Part of a small language model's weights: vocabulary 2091, rotary positions.
MLP neurons of a small language model. Each row is named by its layer, matrix (gate and up: input weights) and neuron, and shows model dimensions 0-159. Each number is 500 + 40 x the weight over its row's rms, rounded and kept within 0 to 999. Numbers have three digits each. A neuron's up and down rows have the sign that makes its largest values positive.
After each neuron's rows, "fires on" lists the tokens most often at its 100 highest values on Wikipedia text that the model never trained on.

L5.gate430:477481521494514553520493506540548487489465451553518503535527455497542526492461460503572547568482477513556472489489500523471461520478455534543510499446495522580437497496576428485521478508501456423499482485462368469397512562446485409597457510535520540568498443494558565488514484482514523514482572502530584566546461445495455480552462476481481481491471555482499520523505523559507483525460496530566526453576486534492524508536463456501396502521490398510515524509466478504471494491535524
L5.up430:446465480538457656453553484519525400480554538506521482488503516496521502471536486447561518490516500526541441494459456480497450550486504574536447487490520497559471528527518532457557513502523496465485430440436519527447508495500516453537484435439539509377448350504497528491585546474515473518484544483463521529457508512509477481471469432540478467466496451507522437481517495461426476497526491544500552511513483499499478477508564506529494515556537517530524447512464460525510554578527506
fires on: "u", "z", "an", "k", "ev", "e"

L3.gate468:551591550465432513461522577544496518488505463507529506531550513493455509539465490436474497474557482504583507535521504521531497562577508502546546473538565526474566503549520463492493482498541526491527565516524465549490449493547550529554409486552511512439524454466574457517432431500546554536523451520473512378440523555496439525487531479558530437463471528488523492480475533497503407555476575440508507519486465482511462520498462495530449545505493436541451455511493524440554511483484551
L3.up468:469512518497500515520430563497490584529479464443517479474606507530491467546449554429489529492493533522559484515536479518449473469473526576456519509533519515479506510517539425424481468460501509479535452502485483629488480514497472527458542474530444463509559513415560489471427474461496463481527491571507510450488502608544456535537455500523504464547515503486427510469493580493502522551498497473443573542464553515515424525546471487471447573476493555487447457532414472557478515520522491
fires on: "Em", "Ge", "Ale", "Don", "Jul", "Pet"

L3.gate151:499448522472504561484500497494437497528423498432481472484525512497486526486514556511449539476424474502508562448600503428483485504487519491566457412505497480557493536450553407557488531438528483548457536538495576500526405525538423491445406483489505448579496557422514488493467477505461581436497527416396462514543500489524548465456492565478454495437486530510476527508542549431465520500496471468482533445502494523526530507491516467510459539493519503503498521481524557489515473487505556
L3.up151:480463522437527555530529507528456540511407459428472427561513538525451497476473580536489555553474514513516532470516482473492525486509517507531476430498463481529511474450595479562492537460550543525508551588496584540547436539519444518480464498516448503564467571449520470466483508483522585533475463438387493542575487443459510513520426523483488490461495496535480528447517500419434526520525461444498500469468493518508489537572517449465492574543521507488496479493526577514523470488545486
fires on: "Col", "col", "vol"

L11.gate184:491439569507499520540483516493415529466562476507508518490540545506494514537510478450524439524508631496478467538510536531552533486405511559467452492468479535460524530499444520441477539480491511534506446570492519509522471459569547501547537480533531420501528482492519526475500517405539535396467551540573546560462414520556498460493567489514545497481531497466481487541510470574443556479506494504527474455494499443502496490472513521519518491527516451496534459525483421465625564525541532
L11.up184:528448570477519470496574530447602591463489498482506460532523473483487504478488503460514521472497545494491419537515528512473429517515502451517478578547494544474506460504529545564528491462484539491523495545565554437463516533467531538527483510483542508450469556545472445476446552476552512438565474463467495493390507519559502516489470488496440492541577547507510458432422522512418503456495493565471543558499482526401500550507515491407472536448511466507484449478528532457522468463448554
fires on: "prof", "of", "writ", "offic", "ex", "ec"

L4.gate488:420542449463526525491477550461463580528478509566595531515532477489441468520522444485470402477459486476556495485510500457467513523526563489590543522507477534480522500496459483498531478475423535501509487448488483497497457432453565527501485554539443508510509576463512458419450535441477513512445485515540546468470513436466388462530444546534505453538474496493461523517505481540482446497517496502479515558492510480439515534446504483525434493552452496423427517512422430583475543483541523
L4.up488:481484469478487491514507588425531599519453546569619548486526529476454468547574458431486422473458499509548528488480421468486530520542488514595525479493495538479505503496471458527507500480409521496475498451470474532515452436514541549499457480543429501479507533515510446440479486463464489535456501547548535462484507518479425514468427511529476513557471519484446529504472505516453451574473535473529522551467516520457570506485468460474480443531412505426495514500434469564459568508510527
fires on: "per", "Ale", "Don", "Jos", "des"

L5.gate474:426495489482530495505449531566551469514464565537469578523454529531473475529455535498468566468516365475480538468521416472561496524528522551577511598455549434498509484508522466489527486501491502541521494500515555463518505481477419503530524446422537451474398518514540461525497506533496511577456521508445528451499496501496498480488512502534608446476430468508544514505504495486462530464452508502487485494527528488490448452490481478530538445532462549587539441483435415453500495473495562
L5.up474:586537567526418477458523524456523490463549532543494504494588493531457452425488463525503454476508554491526422457517534487518572479516507537544483462537552479467486544469510444451521527502532538496408525498533548526574492561465536509450508469516507467475441520471435463474537455480552462526557482615548453443442500523490468495505494503532463531414484471503541475519513509520508491507467516525519522538497435509505470412492505557539511555463434493443471408503596463442512476509539451
fires on: "e", "er", "al ", "o"

L5.gate141:500536595486531523391486494491514456482522525534509577470419505441535535549522540452472452489476521455555508522464576474520506516496522478447522511435438550523500525494539496488534539495425493479506448520444411506554468494543449473441504532553519516512516534518491519500487518513517422505562540526479477528587479521456475401495434462496482486528461469489545554566488562428423529469474551505442556504489528460490510479532543568472537496501559516481562461465545475485445585505498436
L5.up141:551514533473561519492452535476509467495536515529504485451495566474556570547426530494479458498462565501485535494508517473463508545496501535416534520463523516502528539417559463554518497525399452447462480531459473481521513498436473489475465475540526505491530482535457461494473494486515445518603503520502479533525442548430482516451476449465481550519478546536561542537491563446486545507514542475373546411529594545595491521519529552459510508513533540461533496437494504432462478493474445
fires on: "Cl", "cl", "n", "al"

L3.gate216:569480487471465500546565488548415490483570502512451546515492540464555488493545514482476412500474520427464560445461492494453496555523553506519489479536502435453486530534517486444480479502525469496458461518489543424527484522484490463442540493482528491503561569502449488603444475474499541459465497508476507500489550509506479539498531490534453498510583475532498526463453524495600521509559453430534583540504589429551464446412495512540492512543493459534472520441569430470536513445541552
L3.up216:484490490540483501533545466463441505494526535537497485473464513487485503543522499454459499548517551482444434590479508479420501547506557513489480496563460511497497527508477590468469508495495532518523462555492565451516446522498453477472486480498555503491510533488494499543458488460493467479442474467504468414501542541548500578512530541516478515468543427459452519435493524459535480552523524509544645509570615416521491450506560548472528492508547522501430477482594466487473539549548597
fires on: "us", "of ", "mis", "as"

L5.gate220:451417477476519545485534541475495450510514540434550487499542470526518437449489545470528486494524447484467495506495548525484471472411435506454492572430447487496554435524488485426506538491489458503561518473489498529539560445512516432537458472477537541470402579514588544527534559554513487525480627500486480446484482484503460473533521438451493465485491499471509420477541513479501530521457497500458444568564511527505539532561512506528478501538486550539574477497524539495553589494438477
L5.up220:508463561547546520487488509464537443483504540495464510511476500532536502416469546580481432501460545547486511449596547518514563487487538485458553484530520522461503510511553519461563513495451463487526515529497546480546484475538484555539522501468512565424526511504535525574510503546496451499499545487504473444537484479508461476499497510539583457528516507565511487451490468554608584535496562579470508552566431594489397545560519554549529508437556509473501506504468509483578533478460521
fires on: "N ", "ion", "or ", "; ", "ue", "ation"

L9.gate22:483518511529458518416514470462448501557456482517519522505494512515515543468505562473453442482502454519487477553459518444498497497419510464509529569498498509439574469534464485534554450459455479494472538524395421430555570586496487509527458492509403525510504521542496490468556522564548481515568433487434483459515450442523487398589506484536503504512495501406461515517505533541503501468487435504452542497492512476555483532478490416506485494449470489443565441488488485434512569488495485
L9.up22:501484576434489549537502513514517477596491552481510448483521536488603478554444524545451401473559468576435498566454510491512489477497474440474467494533516507578515529502514556506511508500491501516457517496425473514502556479511572501482418490501465493479494516439446541502472529543525519419563422475472542519468482457454419455509526517544505465459519438466514516506509511450522545537459490512443487469556533508494534460471570515503476483447383588509558516536487525559462521540529520
fires on: "v", "p", "av", "st", "b"

L4.gate462:519480478475532534550471436472502444467547474501548610509468483524428531545490534506484498526528491518492531575466573475460552498500569484503500517517489471403461470505481515473513512527488446546499482536527556519374460558508524446521531474525515537501493457519422512501461460505437511490482460424488591537585536415419554494480519486501516492515466464476478541491472537506573459421505509530533491488479511556432435522491554538492516534519502476475520510527464502504596608520446502
L4.up462:501500414543480435529570473501513487484481523545496559545443462545510519575479492545473439501548460536494503527487551484524514526522547536499453497612516507466482507415490476464491472538559473520494469553544560491441435570460473485552513426511518582446480494484433456467467493501529556496528450434512577492464512422505491503514496479515472510536523500446455504470397494506569425499485457503505510487450577537503417511467501508549455453465491489552492622517478548495473516512520469
fires on: "have ", "has ", "had ", "wom"

L12.gate124:550464527486490427426468496548513506531514526512523522519513442522510512489575515482448448547560418570514517496503448560451437515492479499498493457453527470552471511540494466549502505570511522543496471531483478508511518510495536477521470534441438452482599531522533430457418450528549558471498516614461433477584530567516523454509481490462489507454561424531413499497573466487447458508463551478475438533458500528521551524513462481491487460495442434454470454470479538458480501548534530
L12.up124:525562441507481481583526502506486506503572562428553440526473476497585467549495528528534472434441425484552548534523522545479445517490429429515548519431474487489504493519540450512579477486525486463447467518482512439455472475521486545451556545515540530467477478499537449566491449461579469588466429508482531561500559530477502489525539554500542537526496537503465528493484554541460491503416423488444569425501534477490490467494488452590492428500526499482476451518480497486450508480478521
fires on: "st", "d", "int", "p", "at"

L2.gate581:536499631487482529508491504539544507406582524441548514511550422567490529481494444546414500530459529465507530559509459527484536509566526515473493489462452489475471510430415505469540497515562457552512481523477503476512554519432478506455496530539417535483515478420470448469500500504505516430453508551467553470568507463498532489536539507486500522471573486523572545460518517465501496523488485452564458514509532581415475533567497445442510486506492479594477504567517476476493490516498440
L2.up581:556503523509422508517461538550531512455569488468531525501518469540512557541445482507517448465448475530600527581563485486481521499543483503498468496500540519467476572479456479554531518455473458614500464446561477460428533535437534507481484557566450502514467466499410452478439506459525502399506500560512550434521521502496509510516548524506502465447541477499489502498512485500495492542564492522564508517466520604503431538533517486515438490537566523499431531546576523504563522478425506
fires on: "with ", "On ", "See ", "For ", "has ", "had "

L8.gate25:448556541503497502503454500570549484523436494522554499520486493527543497501430493447477483467551484466524545531488507497464542503439562581586458483493520602565457525505498472533537549510442582525508501563556486539498524481492532439598450471514458469506510508535449515539503542508523520411610490488558495505521502570448465464543525414467471507508452421493526512505492523465445473434548491539482511525500464521407582533554501462448518534504498464497479437477525471476517497531455465
L8.up25:559535441484493557474473527535501499448475559555502549507531529474477518507515548514526496515431490495543516533486470439478474426532506572435469558521546575558501580467582513518466496491501509475393479484489558484449503514475469486534488470508473463430520517435500497425561518495487518448497489535511460534447536567486455567548565511593486522508433465538543498454552553482486492471515495542478548575482474514492496484544491534587568486503503422466473472436477390457483479485519460
fires on: "e", "a", "ef", "an"

L3.gate87:471492537577456464522442445463464556451479530509524480577551456540516591485543530469468506546517490524474511533533552556446559533577468482494494509467558592512487477497561566492474473560605550468548492562461542522507518491538524514532425464487507479497421585546560515549489491415485526530490553502548493528527489474476536482494466509484503447536456533443494525465507457495510541559503386562505570537498480494584465484474503503464494510536504501460515517484459498510470542446540447
L3.up87:497496514488547521539502447523408550474528396500503490519534530502534478472508578474466519510591540448447467548468523516524533521527514558466485483478541502483481533570577518569475535500497520494494530527442493502499502517513571566529491490413540516467458526556499497598471412482504485547519502524518495465520452490574603525429482516469518500552535482532544516494508478564537532526539463480519483415550407578568469475510551461469525479544478592493518486575502502492484524531483554
fires on: "writ", "Produc", "sing", "ear", "produc", "posi"

L2.gate310:477610521410529509556525483464504462508500480514502566497459554523520465449446563461469448463483540502503463465498522421468460549476564452496540538523507502488496567480466422508477566496494551519510492522464538434543483544482547517521455471428456414480435513423481491425468541482471480543492505420478503530491496430550488500531535547511469527457472472571577511463433505504515534535528504544519556492480607505443471513492501529548564497473430542503523495435499592505474521515515504
L2.up310:431518552457529501537516518545486499487472533489485561437483513470493483475411577469469553523556472527503504488544538458382443517474516520427533517509550512473507574493474443517477533515494561533489488471476539452533517515524554469494431445476480486489480528455470499483541501520498446557492522419527438537568522422528495524506531501460437554437506468546572444473486497510532489546473516450490479497459546486490542473551521548501474404563429595539534446470522575467424478533460504
fires on: "released ", "first ", "ated ", "elected ", "named "

L4.gate484:438437534540508530490529543535518474472510499450502514514480453558516476470481463509483501535526563503505452515494514487446539482533510567465490506483477543577559457535519562523495596538514484558537585509511559560527436499514540493460479562477541506580511554485515464495561512472476506475481508545546479509441492590482517517582533528569501538565495462472496519525551448578398518527531505463553560449529480457515436497629543533495515483537495532473504475497478451549478443563482431
L4.up484:416530478465477553553533538459530516499510498471526430522528485482481480525514526537487522487589478513495450525517474537511467461512527518438495527437478591504474522488422519458460483511499428583559483504430503522547460449525455479477522500499473494488544468501474587570519506528478501530509490502455482436470462489500490480529553474561550499599463570426506477514507540640467416522492501467531471556502484574462540510527490499538455429460506455420558498468464449496485536521439444
fires on: "| ", "per", "eng", "Produc"

L2.gate287:588572483397531460504500538464522480562486517502461578539517524547425551511512431505523504493498509483449517442521539417504582499516516413517507551537492506553453497436502568399487468495465500524567524435525476508548433533524474496508526514481463436489447499463470472516460526491555536496590535510504521500507478501511462545563538560450502527522532445484534538473503563524557541504534553477476466434439454489466504479567428493498428492475453554548556524528530498533513498459527486
L2.up287:576548510450527467456517524483531485533560495518470457517501589518485542529465462500569464528492488451509511532496557521530560550494481435508550572604479464562496458456502505393435465506519464531532465565465415529500426483528480507437487473561543424461432542534476480446411558547531534426569483514530515492496480418498585527583541473499483521514554477492465535454537485494529497503488490484503485478452486505495534455488472464553560515500494500497570538495485538525528541501498535
fires on: "made ", "received ", "began ", "took ", "eded ", "died "

L5.gate47:526491468548529505469594504483489487456491476519548515475447500539512513443540545520481459513535498531519449550405502472469479506539512493543512517454496475469531528520475527447468554514446498471509541536531406507425463453529508477644490455452502401514413515477556487472498531480512555471550422474502492546530509460521583452562525451521548587511483514452454531469475466529490543540490546528587546482406469497498534479480470501465507458528517478474488414519527470535555537472462519
L5.up47:508451568511453475556515502484501481540529463501541470414461544450465461508463504487505472442486589523411525507493501460511459521486530551437447492581540549482538483520532570510507520521424507509490457537496525465542439538519506470444497540488562465413549465530458519482529485469532463540533523509432468500451493551580500424479586555476548547529473445460477533484425492523438486518556525509552489488488527552465452441545525543473522427532515500503508540569514567472434513489583499
fires on: "==", "== "

L11.gate322:508486573429462492467425574465441589538517529580481429466442446531543517515481489453474493559510501498517565453476461463511545520499527568474488520495537542503499520496541488544573483548534578498481508523469438506505449514525563498456479517489486420449494592474544498504471525463522453481529475528514483525492426504546499414527571576467507477483541478474452502472521447481516507545510509545437484452427473532559488504513469504450470522510505401378487498418526530505494528494509509
L11.up322:505507551516623539457494525466537497548491621490496494462454461445468456540501461498511558533446487532506542534504469457521506430475522445482515469494419441531517498520539486514564551459483456486490518524490508387493524502456551509499543493510479477532531579486571522527543516458545548484526485544453544473523497468468479465536505537496503476567450505555486514490477455502554512469408510488447601463579486471484548487542526439540468546451488539490605497549491531463454474486572524
fires on: "p", "int", "st", "c", "sc", "mat"

L2.gate235:527518530488552549489436519571458501508544473536435572480442474510467485533425464523507494424509451497507455496561511424531474578505464415488522518468542521490412512493445497488510563523487512467518475553513474507552471484514511490445479417454536411433512559502551462485521481517461463479537507471547467479442465501534504607456472558495427504506477513573476521442505534483542502551567544433514466507475471415558476468522467515473456500566473521474542550472493489466468478564568507
L2.up235:528480554466513567541478518525491532484501464540502452464489511538478536500469453439474509541508517491494459574575521457443454536485516480494567506534500515459501477466487552415520513507497550426552493596535492507488511540498493449484450484425526421483505535470498400468490500472472484485554508531432535511532436432555575571522459501448420435493452515532474544482578536436519501505552514474505553485460530519488461546405509477430531521589534521516484488554458492468437511554533541
fires on: "made ", "found ", "eded ", "red ", "placed ", "ed "

L2.gate452:527465510475466430493358458477452533445489487501444550582521473476456461566485473519539485444512484551509574478566521516507555470565483473493438466441508517548481522488521528456476582548518444507479536457547491519503477472472587434579512482477529419484536542516549501584476444502532541489517437434506473523494501476423530548458476545541543488526527520488509442510537537516481469528478468529499466410432479543495502494513507519449494530518488435459516442558529565527499443504510480
L2.up452:527477551497459505473573543519480428509534491458434471517482510528520535483528488551548503497467528500478506405447476534465494462478570519573521452522480582544542469603494533523441443455463480537465541533544551496470551506505480476598526483525489485485513491517612547474526488504571445564513474511469498524512479521536418546493428477404532465528522525467497498491477491471512558539569457461498532511461457524541461569528492456518573502448574516492519499507526466463586471554552481
fires on: "up ", "med", "position ", "vol", "=", "order "

L5.gate613:482483576468437485466503529470404427553487527463486516501411452504474478529481541508517497461433492519499524474497481530441443471501450470494485544449513521467574455493422564490542533493521521478540517516524527512523524467438467445545497507483513499489466562552510483465482510536466537495493499537502450535450545414479469467482500480503435525531479558481492458487539491480486552443525430492603555515517519429406422528544477491443523562550427488549477603454455476528408506517523473
L5.up613:479486494562471519489463505484437570548505535516413513532494526544500561525443507477542423481479470524485524498435445569469564519544446577471446540476472494513464475552442510513471585571407464459443532573533542474510564575516483500580479500458530513536530452529564454522481544551489524521494426482449469519557471493448523498455472574472505480461521595504555491491421513501589515482499475453469507461496459510540559469493516502518512549490483520493466544534498496507520503446468569
fires on: "b", "em", "t", "vol"

L3.gate131:503458514470464517493500520469412506453516517523509561451425534533534566552507413489498426497497491464528577520473465459453547504531506504506512502441549553485509493466482490487526467509536450580548495529473469496454477478577478387515503488506416468491507454501538416509547461463551504475467487482537469496502450443510518458468453603520530511468515495500495512468477480445506461523524477462492489498563511428487494536495529557432590604444461521462453467497493429523606505533509443
L3.up131:515540479501538539491520525496551474560534429483474503517469531480501501433492534460500473495476549497491487498470495472507457509565508445487431552497444455500639493452536480588501544517457539424477486567524500458519516496560477508546498544528458531487532536488526476526478489494398493468537437489521547456529538540460523467473495482524421412458454448492501527468537482506516452498476555483544455475524472555496455514553471454498416552524544459530497489562510427442593549408478571
fires on: "prof", "of", "stud", "Counc", "coun"

L12.gate52:456508472506492480533494521465507510572526504452474433433522488544491555485495533494568458497496509513454527465486397537535491451463570505473545503501428486473566540491596541479482531506484533532493514491571522504594520496500456486419499508570527439542500593560486494480478516452520469566535501467489540532568513503491520456457430469528508548501458455523474501527506545469491466530543564441495522484503482557510496480492515578488382569511512386560501488516472554451468504515416499
L12.up52:450418579466584537409483519541452524472577499444487445475497509483529533558478509489532526486421492500514540413491507480536525523485497542495446490483485540516503534485513481491449508512506488384524504432460508537529570415578514494485453533421523524419534519539484443456490510539556506472519475560483447494574458556499496477430571505436483527454410561505560525525515490505516565555486496479525531513526503476509496506535564513438496559526511461516538433530478482545453494518494486
fires on: "cl", "al", "Al", "si", "vol"

L3.gate63:491461472479476455471534504470479460497500507585540492497472579548501495498449524458451401511481483609521515480516467560478552505595578503540485519479457510498559543469499507540408581503510469503447424638511477547524464479492490543508455538489503412491561488452457484542515458512498513522510422541467552485476495554514510521470503502439516496484439513468507496573486482528508558482470527523469518538490490480454443451522561498505464538492526547541483537570549552549529527434456547
L3.up63:504491495520504516537523495498529452577493475593518480462498590484544505521453561518420512482496530495591533511442500521461520453494526475503539466464394521480530585474480569538438570576496440495502503509555480468529540501447490507460519552555521495570467487463386462516523556478566497487532496503405545536473557543506456448535454512472456509530497442544481517478468469499501574452456437504465495407510499506483451430562528504517500511531499518515513464500576537465514489503476450
fires on: "[", "appear", "vol", "ip", "em", "dem"

L11.gate213:477461459492517577483518487505438499453477473548499521453539479442508458488490450479530517537471495538549542532474521450547484563484531450494451455505513533463516551540509536478514480463500456550595528485439470434574500526523508512556439469508444522496566532556500489505507438430471554481503456448509554506481445423597520551418458522521467493550494528505500438557506512513470496496542447486578504484559514439472420521453517488412494434477451503506485476488500469466489614411520488
L11.up213:469547502531525500509555510553448508553514477565481479436526503508514445474598475406521477507451588505475526544558508545511446510499458474430564512461490485463465471489464513503549479518527532515482455540464473512543478518492538569503426419485549520449495512547525465451502546537581540466525484498519480461467473443547518482472492452549429496511520533488530449571528505514563530576502515435518417553489459418492499544483506455401484492473509420432464460492491484544520553483427510
fires on: "prof", "of", "iv", "years ", "av", "c"

L4.gate317:470566492595471506539426528433420562443429456466498477526551463500499439555478441510508560480489464541470488452560399478439487490473492530440530506575504528488453479496486558532526519422552494527504529462526468517538543538494498493484501531463499475496423482462520463523479468488509547516435430473482457532522520492477494552505579539538485455464520517476478467504462549545537488541551477494524492484464576481442487480390462524515538564500533532496530449490467487551558426588511541
L4.up317:499558451493528462459513445562456510467518476466415533455515496512524499562488569555497498506588523568483492435532435550491487462505466551461441414572450545539382507550588528467504462482431537442570461496595495520471474457532510496486487509495570545495508512475507520540549513524496537437508557497490554462460526496433534470546504579436523455499518468501454433516514504493395485500533517493556487505537482549567512486458502527473500483524510456479474488492452441472488504503498476
fires on: "ab", "descri", "ob", "od", "br"

L8.gate38:527541493487521561478504482519507558422495429485494566466533562476505452388432536574480490383540466509500519541561458555460530487470525485489509507504503515501470453493522530480567514490558499499507514517545539550457530593550515511484509507499471498523515564414525389461495535485499538520514505498509552489518506437547471477506463468440501432513482520495494474556526538582444535501521498565502548471489538487454474466464527457500454538551558480441486482542497458461512538585454607
L8.up38:495518527462559404517451539540566521492472494450451544475487509538414495453489440500531492501476549536551527460570501472489467520468491434446466495459458478463505496591552444493572504549577473519520476513469449530472475516501573511438527517522531507476519474471460470468597459457475511539461550534517505516449427526482518509445509559444555465490526517470475459455541527476436548497504489504455399486522495508527496530491505550464555460527513474470588478510561548499511580427594509
fires on: "Mus", "col", "c", "mus", "duc", "cr"

L3.gate409:526500568485470476531531508447478413502465415527546495513510479464458533538464454483439439496537491453418551491468468532501522463508549497477457517423531464507588455411500474509484489452544541476513531439505476526493531486449459475525598536516487459518542479470545504524542485506511477522515504497464469504486520433482487453581534510480516502463491551431546442426494508489461533525547507484462579482458487583596575522418538482497549504503474475625461477564458500545503473467504493
L3.up409:466515550499483536515542470430431486434474467528441497487552425505495528491447527492499494515612510432497499527455442538419518406446503518534469500476473509531523504545443473524518493488500481486509493535529535571494503408478409518519548557550566435486446489400561544454505451478481576551520513483477496510497587455446510483456558480491522470524485548457486494483469516520528493571525502470491491436429506530522504484452540556501507499504459450548457391540520526459503498474455524
fires on: "am", "om", "ol", "ard"

L3.gate325:480554504570485495492487505488507525486447498547507527476470554516475527484498446503475504497560448504528469583482454542418506472510585510535503477457545502544560499536538569518537535514452496557451474489549477532479522457533504558514496479448433506503493565481493460453482410510486526490530435505573462518457491498491500525519510438601498420461425505489511469488487476436466530536446461493479543539506528573423449530510460463410501458549460432402420521477469418507519511525483569
L3.up325:471554498524508528535547496471456613494499541503423581451557506553385540487561479456461496455526470519597477504510476484518444520488516511524540512438543510566533530499507489505560511435480565505535519522538413465464511461557553503523462481589498540511520493468529483440530470480422498488495490497489476461472459505480495526516556426542489467496460505394525478469473471443520480573480532511521417505443481509387482426483488464479533479514498450498512541492480442502485531518460547
fires on: "ind", "mus", "Mus", "Jos", "Mich", "Z"

L2.gate246:600513512487418584528599467492461453406530497495491469508582484504497510501473507534461515532470471487530569576589500517510479475470467494534486548457499440474452494426475497471524496427483452518527441499485525445570547520476500508516578457550530551457449510497456442443465497458503518511505507481432570482478534525492472484514509403516591559554493501563488492498434525470483484457470534550515477489482520564449493512539544602496485515490517452448537532490475458471520538491521453
L2.up246:593505552542423500576501458527579400464512525514481446471541502464465516514489488533502495519481512471515473551471520478518482493500477523447456544488497492495403475388495531432461541497558482455469482450451515463501548477528462571533535577541539558490444526477455486509434570538546548449515510538482507469512499495491558487543489514508542513576545495552474465428486550458494464486469512526460452491520545507506495477533569501511460503590502461524574579539422483570524515474453487
fires on: "has ", "the ", "partic", "have ", "equ", "had "

L8.gate148:570527507471490572527487504544449549500449546560574446515505498497551440521531500549548578560459497511513519515528408501530460442458521487538538526549544540532430451468451482410544534558549477484481510554401551512569536496480511511529481501520499479474536519540468480428474520440494528488545523547576467541484538475487472519507486479496580480544439528553488519517482506457469498481513458465495412542552564538500551514516474465454469414493512461468434482531515500484483538448440421
L8.up148:478476520518501456478454475473559491457474513517497523492482532370481509482459518487479530493564497455503459519529537493592508459521543535521555488540493467473453509511524488492495491570550431537522463490571399443498415587536545493589496513544438586502523508459504510532555497518481470449440449498554506456416557519544444468466513482455475476511522482472505466474546492457570526521517508471454486530557549470498410433535492477544473466500491551561494452437473512572474540513504444
fires on: "ec", "c", "l", "le", "ic"

L2.gate316:486447503496536416484443525499446463514520470510532521548462482515502554454485512465542467483495487571502467458501537452479469410487537491570499507452505434489543494493510573446529527496474491513565480422542470489564456538494527500510579461534426435475513482521520509587469508413436542519437500552486452487486540425434508533483512590505538488509432536482525498538525499467495510576448617562452505571502452449513464461513479491556422493518551447498531447503453525492497515484485495
L2.up316:496498560489496545488531494555525462484486441504594549485524423570547415552556484489502478526473520547566533561525538541474498472463518451532481529495508431398500561510520437569464485501518483509566453490485516506481469536534529458564439556488473471491492468571480515554453562444540489508491507498571518474538502548491532572473472551455532561537546508493561494519487512518557425512509470515453537519430531491478508467472557457495470507537546467543532487504517566417509506539600567
fires on: "Pol", "su", "pol", "Lu", "Comm"

L2.gate384:529432512514440549523477505519521450534514498475506477538490461482490511513545555547444468506423494496540557436503586572499503481568523499501444552501459571524572532464546550494454542568461559539498505533463527507553493515440487466488473436481542440490528585520508470513508474446453535501533514492507515523519503474455505529512555528543504483545513511486428506428529531478510590413504466517550538568463484504508454528594469505471471578465514518548580595508479535542481419439480529
L2.up384:508510488542471479532570460435490456456528530462493486538509526537454558536454547535481439517534514448518518442491573525406479475507462541522548461491515585548535563460534564465487551626417512530521550457521564484476463498423502495544433425518516458492490533496492506477531456489574458535491498454458541597540498452464508545525494531468468475481579531508430496475483507507488489529517491474473565490471525514517505502562509488461520558531596545520535483515455536526500484546439440
fires on: "Sec", "Of", "vol"

L2.gate448:521540510525454542478581471559521496524529468475545497538549514544540498482498487572520489507494519505489479522413483515453402514465523442546462484545525505530521547578555504429464557503494433503548560567490499463562493461526471465472503478483531499533480610482501501406512498487574481535490483494456511531513413476513502530524472526495608506559471496520511494481486554533526494457581470544550519453494501473522472509576506529444622541570474513528563532504431477521457500568484511
L2.up448:567504457572436520523620454528493516456545511474498504512473498538506518502461446532469485522527495517537478518517507507464428551480549557528526402495516517453558505533545512453460532509518512582475531511567489458490518474531401470434478445482544544558494550456513539510588509497476548482477509495462511493502502426497512498554496553526536523488533489486470478494549487554508558480485498515529539448441513471624469460630541501518579460570513523478471526531484505528483451571528535
fires on: "eng", "| ", "Eng", "vol", "bel", "% "

L11.gate581:528492433513486528504413473435477466520514497601493524522490483469450531506469465526489472541561463525568498560556472508582393485546529494560512501579476506550450442476497527462501453538408583510530475505504480566540486497479582511532468450447523506476485464483504463430484418534509511527477501480584590534476529520534498500455464469494551530545466475454473489465549510493486485481479474509535556516507549467527539424519479444469475423446410491533454459496498450475511454537492522
L11.up581:522512411520565534480451501491523504485459514537503527526485619377449483404506448535532505513503484478505497555586576480563508480507508509551534512531530446479558536486457487546498490484449446559500461534533497535448505543505514577484463480542428522516484522509501490465504483536589463582546494409527547505508507529532481499543465451529512524520542423512463495522467554568444519543434427482479515518483465475476492532482523475488446412420458478487457462516520492536517519498446491
fires on: "ec", "in", "struc", "c", "uc"

L11.gate470:473509500526462523501513422462498547458527370525521492571528486484517531545540489483455482511545414518447478505551500504535613465489462454502474488522549504597455471635594502476465451491550536546580466536486485500515536549492447524534440508471452510442479540523512532455497455554523503506455521483553496446402495489506553473410525503519506482436458527457535493508528548486450460495506468506535535479470534520498503501508493515487443458469503455500499488539544455472475525463406496
L11.up470:486496457507507506483494557481492477590499490477565442613444499465487503493457498519517497535515494426533484539453562462562562459555492502511459568423494459528497567523532537506511513510476481511501441421496475557410407521497522458546503513474582512549481461489473518498508476480458414469518432489471508478551432516510551493534416543497553426514462493474575498503488439479476472505455474520442543406453549544431488507510457533499514508483502537479569482525545518463473480577499525
fires on: "fin", "ear", "in", "produc", "ac", "d"